{
  "num_hidden_layers": 19,
  "hidden_size": 384,
  "num_key_value_heads": 6,
  "norm_place": "pre",
  "norm_eps": 1e-05,
  "init_std_up": 0.0229,
  "beta1": 0.9,
  "max_grad_norm": 2.0,
  "schedule": "wsd",
  "max_seq_len": 2048,
  "doc_mask": false
}
MLP neurons of a small language model. Each row is named by its layer, matrix (down: output weights) and neuron, and shows model dimensions 144-239. Each number is 200 + 40 x the weight over its row's rms, rounded and kept within 0 to 999.
A block is one neuron, or neurons of one layer that tend to fire together. Before each block is what it responds to, as a language model described it from the Wikipedia text at the highest values.

Description: Nouns and modifiers for works, releases or performances in music, film, TV and sport text, such as series, debut, second single, roles, performed, plus table-cell separators in filmographies.
L6.down73,169,170,268,157,250,186,195,224,194,226,173,168,212,215,150,244,223,146,224,250,242,254,216,168,250,150,186,207,223,136,173,162,249,239,251,188,235,131,273,224,280,250,172,194,202,164,190,228,197,200,146,262,149,192,208,210,159,196,245,166,218,192,180,178,142,218,161,174,189,172,201,198,250,240,164,245,201,171,223,220,206,179,222,210,211,127,102,190,197,111,198,140,130,156,286,157

Description: The closing | at the end of a wiki table row, right before the line break, in stats, election and filmography tables; rarely a line-final semicolon.
L4.down2,212,267,198,164,210,159,172,225,226,189,212,271,196,190,141,283,131,149,186,142,159,221,238,132,209,191,210,198,233,260,259,210,178,202,211,227,126,243,212,248,168,210,262,193,211,183,270,213,264,200,205,198,183,254,132,283,179,251,236,216,156,206,251,235,275,182,209,222,236,198,206,215,169,256,278,224,186,133,175,115,185,132,198,214,250,206,235,216,295,175,168,262,182,187,159,180
L4.down20,221,204,174,228,178,217,230,148,176,191,273,229,247,171,198,208,212,125,230,194,217,249,131,202,315,228,179,233,199,202,192,201,140,192,201,214,232,233,188,206,241,188,177,252,236,201,169,176,202,165,262,192,173,177,178,175,204,171,204,199,192,263,283,224,175,216,189,237,185,204,176,170,232,246,216,178,169,241,123,207,147,231,206,199,165,170,139,176,190,195,136,229,168,179,201,205
L4.down666,227,171,178,181,222,226,189,182,206,210,142,278,180,178,200,121,207,179,238,266,196,206,171,193,200,248,198,213,209,228,156,205,172,239,173,225,236,189,238,172,211,217,199,255,222,206,171,128,165,211,220,222,196,146,160,135,232,150,203,203,201,199,253,208,210,228,92,193,219,169,186,182,131,183,194,212,240,225,211,127,177,125,182,230,267,138,78,172,186,123,224,220,151,126,125,205
L4.down1108,225,172,176,222,238,209,205,190,178,187,209,243,194,148,201,151,226,138,226,134,222,268,194,175,193,230,220,255,238,198,212,221,68,199,240,226,242,160,227,205,222,232,174,240,216,199,177,153,186,164,267,183,205,191,185,194,161,210,169,141,220,227,214,192,226,240,217,197,207,194,212,179,219,209,218,230,202,177,114,183,128,195,147,214,168,245,189,177,235,156,161,212,190,144,215,175

Description: Credit words in film, TV and music entries such as produced, production, directed, television, mostly before "by" or "company:"; also word pieces fil and air.
L4.down793,143,175,195,181,119,254,201,169,105,163,177,219,120,216,198,179,245,229,128,160,230,215,223,208,298,238,211,268,216,160,187,197,270,176,172,269,242,226,214,171,218,233,191,189,247,193,221,191,173,170,143,217,225,198,209,220,122,264,222,269,184,191,202,212,243,157,222,174,204,246,191,108,201,301,177,161,170,218,185,137,230,277,187,187,161,163,196,188,231,175,182,171,180,215,223,167
L4.down816,218,133,217,198,148,183,228,193,237,176,95,263,214,212,160,223,197,252,249,237,204,172,231,234,214,208,142,197,240,227,145,151,216,221,222,171,187,286,219,151,190,174,273,181,154,194,120,243,192,203,190,165,154,192,139,211,197,252,198,203,162,179,241,156,238,225,202,176,157,292,220,178,155,137,224,195,257,153,114,215,170,174,129,169,288,173,146,202,260,161,237,213,228,200,103,224
L4.down967,189,218,171,196,187,226,222,206,139,216,207,253,240,168,208,160,216,247,231,187,225,166,257,151,256,188,165,179,224,201,286,157,168,245,140,189,147,262,197,176,168,138,221,120,219,201,192,207,234,249,210,220,144,223,202,259,210,147,158,160,178,157,189,129,235,170,208,192,248,191,181,194,171,142,231,159,139,157,247,189,194,195,235,188,226,157,126,185,189,199,151,189,238,191,190,221
L4.down1514,201,189,110,162,155,207,251,164,251,192,206,232,208,195,236,237,190,206,218,218,247,179,190,236,293,209,125,184,216,264,278,202,167,263,194,155,154,301,182,191,157,134,195,310,175,206,213,228,163,226,184,173,246,221,219,187,177,206,132,225,188,262,210,126,174,159,216,203,227,222,234,221,177,187,206,233,228,191,132,209,223,202,203,196,261,78,118,182,182,241,201,211,220,129,178,202

Description: Fragments inside pipe-delimited sports tables, such as States in United States, country codes like CH-I, and numbers like 23; also accented vowels mid-name (Sebastián, César, López).
L2.down579,254,175,152,226,220,249,238,201,243,239,207,240,231,212,262,167,216,245,199,192,167,211,227,188,195,184,156,178,263,189,216,166,168,168,239,134,250,152,173,113,132,197,175,175,111,162,228,202,117,219,217,188,165,206,221,232,238,166,157,159,180,115,215,213,106,210,152,239,181,166,147,149,216,169,239,214,142,287,168,185,184,261,242,167,188,221,275,200,236,221,189,252,200,168,206,234
L2.down1141,204,189,211,262,160,163,187,234,232,231,153,129,220,250,149,165,279,213,216,196,148,241,200,161,244,215,277,200,208,214,223,143,202,104,240,208,257,213,220,189,123,271,177,185,216,143,178,162,201,173,252,192,162,139,205,207,225,174,180,247,246,180,208,250,227,173,135,212,172,149,91,211,187,110,166,210,138,261,214,182,189,244,233,210,137,178,252,214,180,196,209,187,200,210,257,244
L2.down1169,165,183,235,264,188,175,177,187,241,211,168,139,193,240,202,222,240,182,173,206,249,138,242,277,168,136,234,243,221,199,245,228,138,246,234,195,200,207,218,167,176,154,161,231,189,145,191,208,131,250,205,245,260,169,281,273,213,233,201,191,165,188,227,285,166,145,204,229,163,101,223,247,194,169,212,178,144,219,254,172,188,216,264,245,217,161,221,200,268,230,275,209,187,230,172,198
L2.down1296,224,223,167,213,247,151,200,256,171,152,129,172,164,188,203,133,179,181,229,181,183,148,171,256,257,158,178,148,218,194,154,181,244,183,87,182,121,223,293,150,168,151,188,183,154,170,309,158,245,148,240,180,164,172,193,172,209,172,173,240,207,203,200,233,224,194,232,233,209,243,161,212,194,158,197,181,232,245,212,178,164,261,180,251,178,227,173,162,218,126,180,267,186,166,256,225

Description: Opening or middle word pieces of capitalized names and titles in lists and tables, especially En (Ensemble, Energie, Entre), plus id, iz (Trinidad, Horizons).
L4.down25,204,224,206,204,216,257,181,190,215,265,240,230,154,163,223,230,214,138,198,161,196,164,145,153,168,153,219,173,210,177,157,305,226,229,164,221,249,256,195,220,190,203,193,210,108,196,180,170,202,132,225,204,169,242,214,218,235,197,196,181,250,232,157,166,286,139,113,185,239,185,194,185,199,187,184,216,239,244,216,228,241,205,263,206,215,205,155,205,206,261,139,223,250,178,205,206
L4.down621,200,257,278,197,179,195,189,211,188,267,187,207,214,275,167,184,177,177,219,271,259,222,240,176,197,114,211,261,161,192,294,190,194,182,220,237,173,208,124,270,227,219,163,248,263,203,210,198,187,131,208,188,282,195,170,210,207,240,165,225,181,113,183,155,224,218,240,224,235,124,176,136,150,229,208,244,158,143,239,192,197,176,252,193,97,107,262,137,145,213,224,132,228,178,194,199
L4.down1013,238,159,191,151,231,239,177,212,225,151,179,184,182,193,256,209,183,160,132,201,243,202,166,144,161,202,191,220,212,252,161,174,125,203,216,225,238,211,237,149,176,249,264,180,173,175,199,267,195,135,159,174,217,222,201,234,179,162,232,163,129,169,210,240,194,205,154,185,228,189,159,215,106,185,183,178,161,241,223,234,226,142,208,259,209,208,188,228,223,163,114,221,156,127,242,217
L4.down1313,155,183,216,153,153,162,178,255,238,221,256,200,165,217,225,234,213,171,228,218,251,245,147,233,217,141,257,223,193,183,225,225,172,167,253,221,273,179,247,173,163,212,181,168,211,169,199,193,130,216,156,191,222,195,219,185,158,105,196,111,242,146,175,153,224,220,187,229,186,223,187,152,184,243,191,173,148,223,176,247,128,216,198,217,221,209,224,163,175,157,188,182,261,144,262,202

Description: The closing pipe at the end of a markdown table row, just before the line break, in track listings, race results, filmographies and stats tables.
L2.down148,247,215,216,191,210,191,264,154,193,136,193,195,245,250,170,222,197,140,197,169,228,227,158,189,194,259,196,275,164,170,170,186,203,220,238,211,173,198,239,186,299,225,180,206,211,178,263,248,205,191,153,193,194,169,250,113,155,249,277,212,186,216,267,315,115,201,253,214,213,256,251,225,267,147,213,252,176,185,223,183,149,226,205,180,302,199,165,206,222,228,160,192,143,162,176,241
L2.down264,260,191,143,194,206,236,198,196,190,181,225,204,197,163,209,149,224,194,211,185,235,192,190,112,205,205,188,217,252,97,165,155,168,186,262,203,252,211,229,224,161,194,155,211,184,200,257,198,189,257,167,192,180,175,196,215,111,252,195,200,176,225,159,268,196,199,185,174,250,196,172,174,244,186,232,224,217,242,158,212,101,211,219,199,121,233,193,218,225,210,134,206,192,195,224,161
L2.down396,217,234,215,204,255,259,164,189,142,145,218,193,234,208,229,149,191,124,132,207,208,241,223,186,206,188,194,182,199,240,110,186,200,198,330,216,191,210,135,229,206,153,168,285,252,229,192,185,252,225,224,137,198,168,226,232,163,236,193,210,237,221,177,223,174,199,222,269,274,214,215,232,229,201,220,206,155,131,111,142,155,246,202,158,124,184,236,240,194,180,259,135,204,208,189,200
L2.down607,204,188,170,231,200,225,235,165,154,193,142,215,217,222,200,168,213,156,252,190,247,162,215,98,137,202,217,237,170,166,213,201,187,194,228,169,91,296,227,250,218,155,221,198,228,225,189,235,212,211,201,157,157,253,198,243,234,229,234,159,212,180,224,207,205,215,168,166,208,195,158,293,201,184,219,159,222,150,224,114,198,225,242,194,213,252,213,201,188,213,245,232,149,244,182,157

Description: Short all-caps pieces ending an abbreviation, often a country or table code: US in "US title", RA in BRA/FRA, D in W D L columns.
L6.down701,153,139,174,194,169,153,283,264,242,225,163,278,204,257,219,185,242,241,242,209,158,202,201,212,208,162,233,153,168,191,215,213,260,209,126,202,311,181,211,206,236,188,213,186,241,179,191,154,194,172,175,179,197,229,206,182,194,208,209,292,238,164,255,163,152,148,175,218,261,227,164,206,175,214,248,241,264,213,136,258,176,164,202,242,156,165,198,164,183,171,156,206,268,197,158,212